Part of a small language model's weights: width 320, tied embeddings.
MLP neurons of a small language model. Each row is named by its layer, matrix (gate and up: input weights) and neuron, and shows model dimensions 32-159. Each number is 128 + 32 x the weight over its row's rms, rounded and kept within 0 to 255. Numbers have three digits each. A neuron's up and down rows have the sign that makes its largest values positive.
A block is one neuron, or neurons of one layer that tend to fire together. After each block is what it responds to, as a language model described it from the Wikipedia text at the highest values.

L4.gate78:125094171173107071178132136188091142123118098090124189149096111163172116177145178117138168101131187121098217155149158085173122074097091121130106135131134124107214118093128061125148101139180105098124135180136077128108146114124108079124163129127121151136118148126154132111195082164135147138111122160086158136124120088148163201118106105157107153066138143134116108110105227143126087131071
L4.up78:160116117170124133136080163133172147101052118116131184172080194149136088147160164156127118166166145126090148170143160119221152066113137176113156150102169138122126123144127083150162093188105149133118118125072105143096119088139135078154116122175147100175120178083076156142140135118097113133140123175130130108103156116172139110084044110154139207162125115038144084070164102079139103144049
L4.gate261:135057164157126098141125184188134141118099134089188154163111123100146111150125116152099192137134127131106139081153153124124089114121121075138150138089100120140113080127109131138091123093167077133100121117086147123098182134138177111164176114181108146116112154169152186176135135171151155163168106134100125123073124144104107202119106125137145145155159076145123108116111157127104132220111
L4.up261:162128112098105139139114117107142082146121093146171130114147131103158105122095104129104090184097159107131149105139092066144109110079119101159099128206125144197171081146109174122120145131162105126125150124119132087142071135050134146050121145133131121092162161140129149133134144153166177137098076088156064155150151088142121058149099111129103079142124175194185049093147164149101083152149
L4.gate372:135176171096138106115154174116106172119099113123090111146086106143141169179081118104074148138093170086104104120108151113098091212080171181172100079141189126135071117136154119084126156130143096156166134138174148143103069161134076114096030108096097098092150109139135147061127170201118093106194135121182152166120158064100099127124166136151117151150137154106105115168159139177163109119203
L4.up372:143118138089133116102109123072133152146168130133113093136163133181075105147124137145138113149124143176163141119121140130147103144128138174160156102151124191249082120151138087113132155137084125132144152103165083095097080181102128197150077131135104194130143140147156167117064136168096078096129130131113170108109140131083192134068061061208154140138072049091125055110103116150138122177156
L4.gate412:107129160126114120118180118106087173133130115086054125141147119146125143200121144069187156106136109115162160182157167124071123144143158175146075096140167069172108131107099205123169189166091135100154176098192100190134134111184093103155087149086220149110127123106130181086120136184183135125092085144131104126124147123107103080086109125179136186121148082156110113159091124079084132113127
L4.up412:119137100139112060169121104125122147150094168101152126156117134113065139105130112152109073170171182183072096106158136142139144169168131142110047111129105162119139097095179100149151126146118059140104121126158150153146116226144158120070168128150087084165134094149100111055107125115158105127147131132130131056114092113103098170120112122115174092094130152100138089052150105144094136137047
L4.gate658:092137110173106178193101138149125116117114095075078162146160116106157096162122084136141201114128143125102127106144109136146103150063091156113180084134116159107161119132136135146135104150134135169170114114072147070163168152132169093130129123083091133192097102078102128176145137099125139115114091112182162120106125152182138111165137129106112086155132068148184108129188151095068098130086
L4.up658:094061100130143141091146139162109052134139120149162120117153135113163109127185141149124104144161154141072129093089197114077075170079118117149164118071152077090115085083104116126160107161145146111148158186104156108056097122102103149054167148145139156177151076076046103134097067119125095124164171140139092084144161119081165133129157069103140125082180130199101105132141158097122164113161
L4.gate1016:134100128161113112126159114097052207148136182139087060122138100098092120181128108183121158150096099157144159105181162160209071090164181112149140075175144158122128066105138120158141126116153162172122147112177151128142080130141136135121111152146150127167108125145118115131131095143130088124145133111148080107112123121071139090113185112127187118191099128076103106135123142172116133079117
L4.up1016:064120141105122160132127146160104163065085121137121153089150148142166118118179122153183168149135137184139169136084091115134095137127136145111118165083087160127169081129126118104133186181121147120110048160074121109130135136142100107141123139114159082174169161103095114085157085137128111122051149122164112113144118086132154165077142169135134200137136123079129187153138112108120129195090
L4.gate1146:076107119128117137123114148195084100183119149188118125099131188112137117074138112075191140166128097145131115113183068111196080131106077141141178124171126166114135108090136160122088131190112073159149153088131166168084124140077118141137130241114130137123065104092137141129142137165098077171051150153119147062115124131146135096112150150174125175146145088099133099167153116134107150111143
L4.up1146:095098102158092130120036144159077086122090120105093140147103114173080108155132083088122117144065062123157178115150073098119144093087113113107102181107166152152084098155184128141182109202101146101154127162111158187104153119093075129118148118108122127157095162073128116176130192130158125106125091130153140211138185131143158122109174098123143141138128133126146139125174123125145106171108
L4.gate1226:101101125069104117125165182140139159084114126164159090116208158143128138087077127145083115200182108161067151093158102190116145130111135097130137108131127136088136083052125125118135130145137106128136125141143122097128197161141108138131115128147190162179207108132102124156107171126096110065055070102182113046138181092105149159132137083147176139089129075107113092146150154131101155164137
L4.up1226:097105130089067154110122157155180100134107155089130130170172134150099141147110148140086133153118132124111147089084145158122163137152106056118140091211093109152138135062060115055210073155113086101128146172106135164116122134068145125052169130110184141110158130140099187137153155121180127157105126116115143124140123102021102136164110081123190099095148116125146081099149153127131148071153
Responds to: Infobox field separators

L4.gate14:079153180223145164157128174136137095126124141158144081108147157137132116141152116150088116140161176136183099107100118125141128171133107129134090165102159137060195162136110171111109146107121069158136114147158136124120118078161130094118057148135168152179165115175115177126113115129094125136140158122178046170134119157116158096071113068153095165105080114153108106120080152145181131141062
L4.up14:073211115099123101155174083112141092116142134137158156084083170147140120151148118139143140140156173113121112126131106109056083133173160132146119127149133129135097111113161143126073153125142114117144104116093168098115116164109159086130104141139131132165163137120131168170147162188147105105203154143109136189118051092082091122139112085103105224109086061175107123154187130134133120074175
L4.gate215:146121123115140117108133046174128128132105121108152085111115092123157148178105096093161143099125175172174185153121136129135120137154159099113096137096127130136126138165109135146116073124089090141108134082097070070166147111119142136096072181125205191142168139130096109104102197150104111078114150161118111127102074142134094069142106129091137131115146097131123107105080146111171127124113
L4.up215:096166193087139127092164130124155153153141145142116096138175200126124147094144159094085097149135201146075167165156145129197140096157138185119131116106101167161161113090130169127111102167065158165161116070090102151083141177158117110168104151143147170104126102200083103141161117148095195083102128069155111114131152117139185144162117140109134078125148094134083152136128130141087154105119
L4.gate274:163128148141139089148089108168155103094120116183159116130127148022148167139171126173151131138087153174131145116147115111137132119165089123126117120133128127157169090144129125134095138029118182047153092139164119077157155181147093154159144137147114244176126112161108060152131163164104110099078179165175132169136124096065057055108131168180148195102104124113122113141072155102100124114134
L4.up274:071144169177118106179160109140161085148116143121136164104143101091098126041145171176078092121115130107141107108090141096181154141117123112184145091080113121129107089127138135130117101181141078097190129093171113134098159101134148167148125156125083120128095161144110094144147194147103133100100193133073141066102114107158091128071115156134170123178103132133159088067113161173167145175090
L4.gate290:120212167144129115161136189130177141123126189157157148120142141167108133126165066122132111145145193144131152144101128139102107149096124192170093118192196153174115154147151176129124118104137090123151104113110176124155128129121109123134092141085096112162137117130066160139123123122095085145150171111167123108107127108111132174098069121180126155100122097200155140147161075139196100137163
L4.up290:117112105143204144068153143153163093123151132121119094141108086129142123107118126085099175070079150124131068124102085112138167151106089039149156122148141119103149137170075128161114187085127118115102069122108113088086145164108195151111099254127105154170078149191127147136179058184130156153158158123112121105137084139040121111169168150104171161141142120122113095092151110154139160074143
L4.gate778:097156146131031130167123136158091072121121165087079085109125133141127158092177108161151123076155103098169078114093142126077116119175077106178106190126107173151142109146105137136081168114053130168114186116139151130137148141157084135148111115165201080121069152080184166108140104044130162132099184103148120175088105113129144127116147102156060104084141114122165122180119135106145134148167
L4.up778:090118138130126171184182166146105154144084130149163152145142113137139139106050144096101122075104058132104159123126087105104132181167126126147196152114095088098153126084141153140115163118186086168108112125151133125052159103134158115156083101139123123179069102086140143175096077193156128160112149102125080210104119123129173139151066137137181131171088094133150116120105111134135129164122
L4.gate788:112158155081107150112144142145141152202154197086080166172194181126116140119100112094092096116106137132104125172164099097145106166130119147088226173127110189134144222124055175169116116164105109083171216080149096132103124154104108148154117143140145148167124093165099129115166168189064076123154123132082189109123095087149158102084130130119130164165147141167134104173109112177092096153105
L4.up788:101084155097153169150106128163129100088116133134174218177150113150063121170145093091127169135119157141121120135142153125136156158116156119122197149130150144147074104145127134129062118144133138125124152165126117091144129156144185133101083141082161180111108108196114109115141106142105114124146166197116092167132097193088143158111158151107133112142095077163095139125110159125128147145095
L4.gate1111:172163187126165122173104170080121175079093142186183099182117140093150098191053224097163155138090112115166160138117157124150117190130079109129104124123127146107127178153104115121138129118141152109094104115129113148168165147166154105154110148142080164103136166067142167094136100112118174118078124130133099130228149073060117051156161110100104158171144140137101072098123146128160093064120
L4.up1111:147183174153147106131186116142164060093192183165134142075118155083147143087081089130159047107146178081164076143096174095169120149150135137087160129144113065086126141169050091100176113133174127168150153159109171111151106116104101118132120158113139164076139116132068164119109152132147133140145140081152089109152185082176135157120104122121099201178110123187132148165109183105125116107135
L4.gate1114:149114103135176167158115140105110141145155198131143106117131131090105215102144084088127067123173124081125164144137082126160104142174121127133156097154168137123042166088149116115138143095181089086123132091099194098127153108165120070126108156113126131118103185065112170158103115085151122125120167146091125094094145141099187067098095074099112191119095124132092108130195169165161131131157
L4.up1114:113123139130156121118073144138093150125149130129128089105059109125160138076100155102099112130107122093102156109108077156103121136188150112098152101108162165120094141088063106134107178111087148171102087103137117148131128144187145104162099043149116140160038167092195185126160106109113132080134171162094202160157130122112172129103108086141186175229091116135107179134135082117150041115110
Responds to: Transitive verb completion

L5.gate76:080160086134122065136165138108147151133130136146123123170181145151132150121090085138138109128167147098134128138123099163091148112092127180136115140143135157093160113125134201159145113133092102171172176119131095082158071083099108139131123087073092103167125084085113143112140173111136058153189128055126122116089151106166179106142067119123107169097107093119160202207094094148144059152143
L5.up76:138141100067136083157138130098177153157087126122106074075141119143084197154090084129116118141157144167130096165137102122081118083152145138133087142076110084082171128188108155125093086066133118172158187083170144064129085096112075107106176136194133116156149105154134130137162137104145104140181099120105121122119116102146219138076111057156180172086145130171132155111088147119127126200148
L5.gate334:086103110105144161137150157120168173148157171095138122129181079127121184126169124089070127120146119152088170148134151095141155173088085157147140166098110114134133136125056138165089129168071100094147132143128148110170086091078101143159063150116132134161103150109129102103139086115148123172184201124101095123126134127180138130109183187104179150149151067098084170083049138095136119140143
L5.up334:156128190176145163141082134146149132164168177115119129173106120153132162120096083168107088124143206100133155177058111072178143183129097069153060122141120160134163171087106116114121142188149141163114166080120181184124131082112133119094162075125137139124087101122117161096122129131138168122123202128124099170117095135130136089145135144101188219133091135101147106134143105133111123129091
L5.gate404:141122146140116142124105086185128183146136163103143141106173137153112125114123093102139124141161156203140137127075105145083094203087113098157163063182110148093145116171136106108105112146078094116123121152103134127103104115128131109133084181168125128204137130149097123187135137150117064143095134145153136148154131090131185153052129130107166124098140167094109180140170092151143111139146
L5.up404:131147122103127083139118106135140127138196139154058206135085138121152139147156165157078163061140176062154121134125151148121070130120091064150107168125150109129097137169034196153096117103165041142126058143166152184088146135088127232113149137105141113095089166090118127165084163155161188099149182129183099095154102127120103128137126157084121136139065136206099108058112103161089156140131
L5.gate448:147188165087175109192092148139097118110106129093148107156149135131142168123144104101126147151140185115166084179127148102112173134189137099151168134130129155140210124138144107158045117112138112166155136143137069091136118102119181120111145114118142066171110131139145135129074105166064086131126169158083117092117090174110148075124131170110104156194137118092124079105130162088119116103146
L5.up448:109098138167156168139114160170152102125068095155093126104162094094164141159150093123109121140116127085111125113156166147063098109195182152120116092118115126184100145149109117132197151069176138135116176147169211104146164091149132153102179088174158156125070084141130127122169053113148140087056111098154120134201097125142164134112139131111054138138163110150124113175156086079141157158089
L5.gate814:115103137159105102072095138068089144152178164144155088116179124164116149149170137120148129154143097082179118121071156075107090157043135121131115109129143101154148087161130119150094134104170120197155060165131155130134097155162128108155086112101081165102103136154138162145110138077132138099125196176101160131052088170118117080178205161135191184115165100158120116191176084099090089121115
L5.up814:099126134165137136161137163103059151136164121130118124065155167162143138167161104105082096121188071119157125137044103112146128127113129101137149088145095049170151079171052151105120132045141094201140117112156129166100064099091129089178072125141136130167128151141036183141101135058157107127117186122130129104146104148130094129161149123109107154163130064129109143173193120176110156129108
L5.gate882:167152076143121163092109124127178142100095162168105072143108101126095142140115100095147074082154148136144111151126113152168115123104142126107130145166121128146103113192200153111119102094174077179181135085128140101136106090153099134136135118083070159126104089086207158159168143144138105172159151147179136131153147107085179129097120130129188119190109157175178117155130081101084033094126
L5.up882:162095103191102123093148105098188145169129174153136147123096124149087119170114140120054119130173177074170129132113096147141077127135120156132150149206124128053137177154173159118051138096120095180172149136118158087167052116131184102122088134077117145125078109134147191115141113082100126092191134143124095132159124089111141153178100066138099181137153100124148155175080152132149064110155
L5.gate1091:164114142158111129218113118108137115156106117209120095138168127081082090116097125173116125105170110145207051094134122145089138155153175119147154109098134161103154125110081129095169153102121118157102147139115131147052092169161166145112088101124075155166089182191197108125125132077117091139104144124113073161115147119146069140103130127122147104137145105179108106114108146128161156055144
L5.up1091:148088148102152127146136187053134155139146093190161113144123149120091149152153200165138110203158142095100136145130179099104132122177116139154173118147095166099142157122090066164126110103135102163121180104094100151148175159103165097055129173073118144174114160150126111103158132175080150078143149141161085126095095130142145121070139075184148156143093128136093144167111162137118126130112
L5.gate1147:104151166123052115139108138121124078177139142120120160082150057095088123153180122129145155161115121180089133122115130117076071134086163121075141110127175177078139120150171130159149131151075143082153184179156083117134104171197116140162134185126176192125177090123131134127154099158158109155177085111121154075143160151076189119120140128121158110136147155087035100132132184113167143070146
L5.up1147:143135171142140128126148153098067109144140148127173132123128118097084127111144077106149129137140116124102131192097181095149101132161169138120107093094110161182211136092152174078147124131137187110100112114084124145165111138105115138194161134152101120156189170190139107120145094191216108122145144127107156121165108129173163203061148094130147126147114179149110139105067079113157162144147
Responds to: Verb completion before object

L5.gate5:151137060101095140115133139102102125112127098129133128132131193165115099202114177105144133091136063145199129097164111140176082173164090132086166106174114150183094152132109148112078170090145088098112147140136109105159140080059188131198093095159013087067081040143067114190139092101107146115113133128096130099072063096163161149114140142133161109158112134096107117111101099126085155160109
L5.up5:125124070139139072136118120149137057106119134125121156107089139154115106134141083097115091104108157100087158176153136160176122143094118150113160136143110131166128101093135180132149104113109110095151101161151100168166136108089113082124084185088098142201115072090101115192163171146057091109149139098163064114189151116127152081096079107129184110092123120086150074110159158098145077119116
L5.gate268:132097023164119116147086119164120123124086082103163191122081073137176125138134147144110135115094142144102152146123117073168120129043149114146085127122112138163143070103109141101167172111180146098084230120090121152124110067111155115055058177104190164159109073201094085116096117118111144084138075130154160083152147173138069134087154152119104098091120159083103115136126087141150085100145
L5.up268:164112170107135147108155094130163105117126081120122147156104143105143123105117151171073103118082137119108148152197112103117150164096110146138143141136137195125126161162090084129151163102055134168126151123112096164145170092096194156073040115130138111153099144095126099101141110202128106105131059149135108083110173149113180149092107107163119114138122117067161116117101075087107073134093
L5.gate354:104114191089067133200075083144088124094111236142114077146104124130113222114132161125166157121115105078164169163101104162110115092181115134173116116058133142164102157084155135176102113143145118093159116167166114125208127141087103128099101120115134110130130102097144197131187067144168141111170126146110101152105139112097106137106152120166110149077121158117143134164164134039156193106157
L5.up354:156145090143125137145122167161116173124127115112185155177126110159136097089182150214120086101113123119091091168138079079201116175130177102109063114167177127149172077087133178138122145128159146187091156100172078195097166136153136159105175121117112087099136113131116146183164130197176167092156142160108188129176153139065134110080126115119154130100144132115136118108123165114117147113124
L5.gate533:132164112163164158171148077148149144125117153053111146138093137114137102128089120129167127204119145194134143093084136133144118145065096119129154117062188124108152183094132112102109123123167086108124066181130135111069158095132109105120164139078080135137116154117117188100149123139110165165116100121157081104151108097107133135131138082166098064146170078095086122156100142117059136178122
L5.up533:182093156140118115165114114138148091102094150132139136110080108092106114129124156147122161111125138156153094100132114146140049130115089106120165121122133103156068145150174124152125073118159095122148037088090136099124181128108086125075175111134201110106151162121154171168101166171128145086142142119062148155132072134110104127107168161157137127191132099126132087087098153094145137090188
L5.gate716:115121146142151112136116189163146165108103101154123110107067141171134115179121087146108149171168139218074072087134191073117114106126080102113096149110204090102129110130177109153194127098114139130191144076106140121183149108131146083155175139135143112139215100138102157067087176164157149110107172104147135123110128150180088142095121133108173155137144070083085118110170179062141146105188
L5.up716:127154096122139136117105118089154102160139115177134142111086131161132136128118121140127127127137157147167116082136132128165112106089139088109131196090157160078136121152161136122150140161121108197119163123107107137146112118138184138110124102141096137151191150136162137115084126162054175096113134093131102134161156114134116087137150146122169118154118080144140130033180205170110139070142
L5.gate799:164104100178069117140099112121099063153093127089128165119183116157116110152121105097078130126117159098138093148069097062109083161095166171114161134136197189118132103047156128076091118102134129088136129175170114096141100119102173124116144118116147088146132093171030115135194161119068125102122098162161106126212051197182127147121105103134154102137149084092091119135171173137091133109173
L5.up799:122120113170129131117081148106126164094170178070089042078132155149111118128113111131091112095106098171157116069111132165230138099122141150146141170156120115096157135154139140146157166184103100083121112111073165110139139134107117169094112081111142146208099077139099115196107102122163135110186052145129125148129108123097095141074073125149167129089159168107090146047073101094125038139045
L5.gate825:163141152124057108130133102110123101148077117112128191140109048091148099144147101121120110144113098160100176161183159152167048043113159151149102128129176089139133171139089158093082094074164087144100123112112057193146060166059149089108108161143109124169055139136158136168155152140147096134162029123127141154136082099130139108125099120124080132143097137117126101128148111120120105139166
L5.up825:096118143203136066130149119137088129126108114129146109128081175133139113099100173083149145120114141098112093170165132190135090168100080124108063093138110144138110138127145094114111143133178135092107066157195091095130150136201197129151115129151115116130178156080119093097117116183138131116152136151083111130126183161114165153109100149177116171117120119180145099084164115136132118145136
L5.gate1076:140150128147115148127167141125121144114132135169098197136102143135123197121109123170107114134105148095103070094205087166146078146158100104148173157135072102162077104118098085127187082210119166113061129159090109196118128123161125094168077112192147136138082155096070155142164170168170125125148173124128139182193140125133075097177117130153156088123161112087104126089080175145093097120164
L5.up1076:125120147144114140165123113178118092102125076127190125101120126119117101126192135135107182118155146107203151075116150053143084066102108126134088134105173127144190086079154100135109135136171087099085156171182079106117193170127144089166114128132098134124181137100083118142161132172143142122119152060095147163146092188062130125122122112161182105106101178143191147085122071163131076112115
Responds to: Infobox field labels

L5.gate121:140132124143088127128121111150143122124094183138163103104161180205091132136151068152197134171164139079108191161120184174134171073146116139139165114064151130154113137102168139161083146096137043142206128136161146083146093167144129155127117052131095073168107086131088102113158119103116090146114162122113119089164153123115163084112127144127122137067090141153104144140138131139151145167156
L5.up121:135104133118097191087137125206119163122157105132080141095182169131082114145140157110205111148095152144189152151169207134144145100108128135102116155155070104128069146062105127133126137140130117120179135142086169092170109119114120108132106154097129144212132100139120085095106095168078095149154166210189120173137117152122118129121133055095085099153122134116112161140169140137099201104151
L5.gate295:139113156134109125137124138077111187059096145113136157145116099125109100151151092139128208148086111090147172164130135117123164120055150181176140045156122154122088118111085128186154186067135107120108148129185139109210134106206101186121116167101180140151112073077151105105126187126129146152116127095174113148167165130169120151120203146107127086117130145154135098117098115138145137104090
L5.up295:163186115067166092153111098123131109093157107172094112188190164128141095183109129146095142097123078135141151136171104155143138109118102124120147142156141170063142136093153125153194147144168116130135192130158080156105178092124124190104138093170190084099156121108146081153149150140106152162139112134139056161137133127148116100165180139167138134112111158090122173062145118126090162112142
L5.gate348:114175147182148108114099114134095119055142159148102178127187123133162137112136138155204174160077075156104169147146077167148147115121135098170130172144160190106151099099148123096128151133104150135108149153093124167121192161108116151078098149071109122164143216138123181131103141139100137148108067079153123091144110133138155121139102170170143103094133104124052169110141163126179145130083
L5.up348:140155186139122142129146132147123083117129125124123192203169100094118190171149089173128151100101105176110165117130113117124083127149122119161111066150148125136098124060087120165152168093132129125117068109158151105152177138092097125088144189115110159104125085080098181123087167119127167167136114152185116105116078206206141171144170118164140109194146110149127106130152141155040107069160
L5.gate403:096128132131087126154104135115114154108114112139198162196165146128128179135070129109128129132141104138114133117143128066094216165143159116135140107114126123124138153089106127154126188130128137137169133120171167157095091081162090145162122136111128140119114131071109129134133116138119126168167112138086168161172190157103144121146092184102136116075084117179121078043172131086138199138155
L5.up403:170114145095157132163105088122132110160083152151146141143151034106134133117118092110162085136125137115073156130100101119106155105144118113149128084124174130120162111111171108172157138121062132116143137104142119119118113173127061190105133114138097124149090124091099152132159111093143127162121080076155121179141092101148124147127096090127084145117133099137049119153140103182077174085112
L5.gate521:136202153154125111173119156129116106204165085116105157174149135050065149150101102099136103131175150165127158181122136103140165139148141080120133111113117130160131164102157140105122184134148138096120126109174122136144090153086113152103101164152148130172146147141101162117082140143120170089068148112171153096074106142115249077111129161064089132092089118111177170120067112139175137148107
L5.up521:195152116137128126122146150131126088106093150155138094074144112158122077129069080148140157117128113125137158144140154190132109140082191101099132159180176163149143106140175167123127135124152124133094089146183105130131166150177115140120122156079148096104135148117099194101124097081149146099145135151152166137123143141103147092169132096112178131113091084095158167176139137119094133125084
L5.gate546:202161127104116157108139187133129133095140136117135189133112108111155141121072105136150144138097073130151075176149128081146091153086106065128139127171102200108161116175109117114139167184158140121105151167106092114101088152124160145075137126106138098122168110171114133086181120123203156103139120133113163145124148149172187109143162080193167139156074126126127133059168159170139124176180
L5.up546:183108162126159099194095178164128165147128142134175134156078069097122134077189127131163141137132109083152107153152133153095135153086050122133105112071207124065136132159068118148106147114107120119158130108099153119142108142111165097164134158109144111093091146108150192201133107166113140108130099119106141115114083086142152157090118122111144040126127155120112152169091139110147146138129
L5.gate909:129129164145104155067132133147162090144111168146099149108143061127108165105118130176128101116177108119032103149199134171123102148061143167153086204114095177147143105107119128149117155143079138154074131131106108141114130131106157071134143163160165148094062135160114176124131108127147113170130150173082150128105100109087156105107122109136125118087044111147121107048133135147167129067166
L5.up909:158140129157097105182116135155138160193129136102115133122122076129087180160122141127178129177078148103125151159166118115116104128119111114132157187143206156090100134106126112101086130175110086071199115115122097091130094118140152089094109146182140121153114185158172140072098070119126146181085069139048127124156082167158084106182125148133113129191084143172158102109118126139098113145128
L5.gate1221:182123127110129101107138179114141117163111107147113149113160110114125163135127105123140096162121066090134107150078142090185224113097196111113091140097136186064117164079150080115141141087129063099114104184159106187088145128143188143093105125091198174117157115095141145140101104167171157098097120152167153107117111142105126134141115120120144100091117086140122127106109139135109150103127
L5.up1221:095107208130121120148184089169137142084181177153126139146188139191166212096136111088132155119148096123151177128168132097100132105153135148173120106110119104127115151107138096155143161126103153128098144107114132091132087135181129126107095119156097104098132067093136104141087177142084195128133116108127106135135084211159133097109080136173101183139190162106090078115097056177137117111181
Responds to: Table header row end

L3.gate780:103155160100105183150191122065115112160139186141134170179108104074113144180141097197150226136198179182139122116106117125152121203141132128173112086122204144143112134172163175169161176043095104129185158103157108086122127072140071112082142145136198136136110130140102148130120209162131145114151070131089153137113086133116121169116077188155113180098128096154145163105143148163142110127134
L3.up780:111087182128105146105166143102091114137156169114107167110174115097136135149191142182132143135163170126109173091099148121108150161064113102190130086065100121090077132196149135225103130092127085119161130166071116126132140124137047143100125143086129159154085098166053087187143161129152098086139125080128146154140115164150111162148117130127121163124116095095115108137085076142153118116138
Responds to: Verb completion before object

L3.gate461:167109118096106129150181136161067068108124156170138166078138156137139143180172116142103139124132120109066148139141174107176090135119157153139148096146078176217168091127146140139137129082140091159116167106079096135153124156128142156133127127153158098109138173147102172171142086130103088122135205134120023083113171167136113145094158148151153166168137122137142126116140148136112124112156
L3.up461:097073112162088106133140131159126089111096074085137216109117117128110170151099101145135115150122081135167116123147121085150072151118166121113158115146155080158111071173120106111121080124100086137098114140095124117174153130128157160055136126122104139111207087182092156109084090059114083143087096108054058072109211136056117171150128156143101103129114065112091079154152142134178098141117
Responds to: Mid-word fragments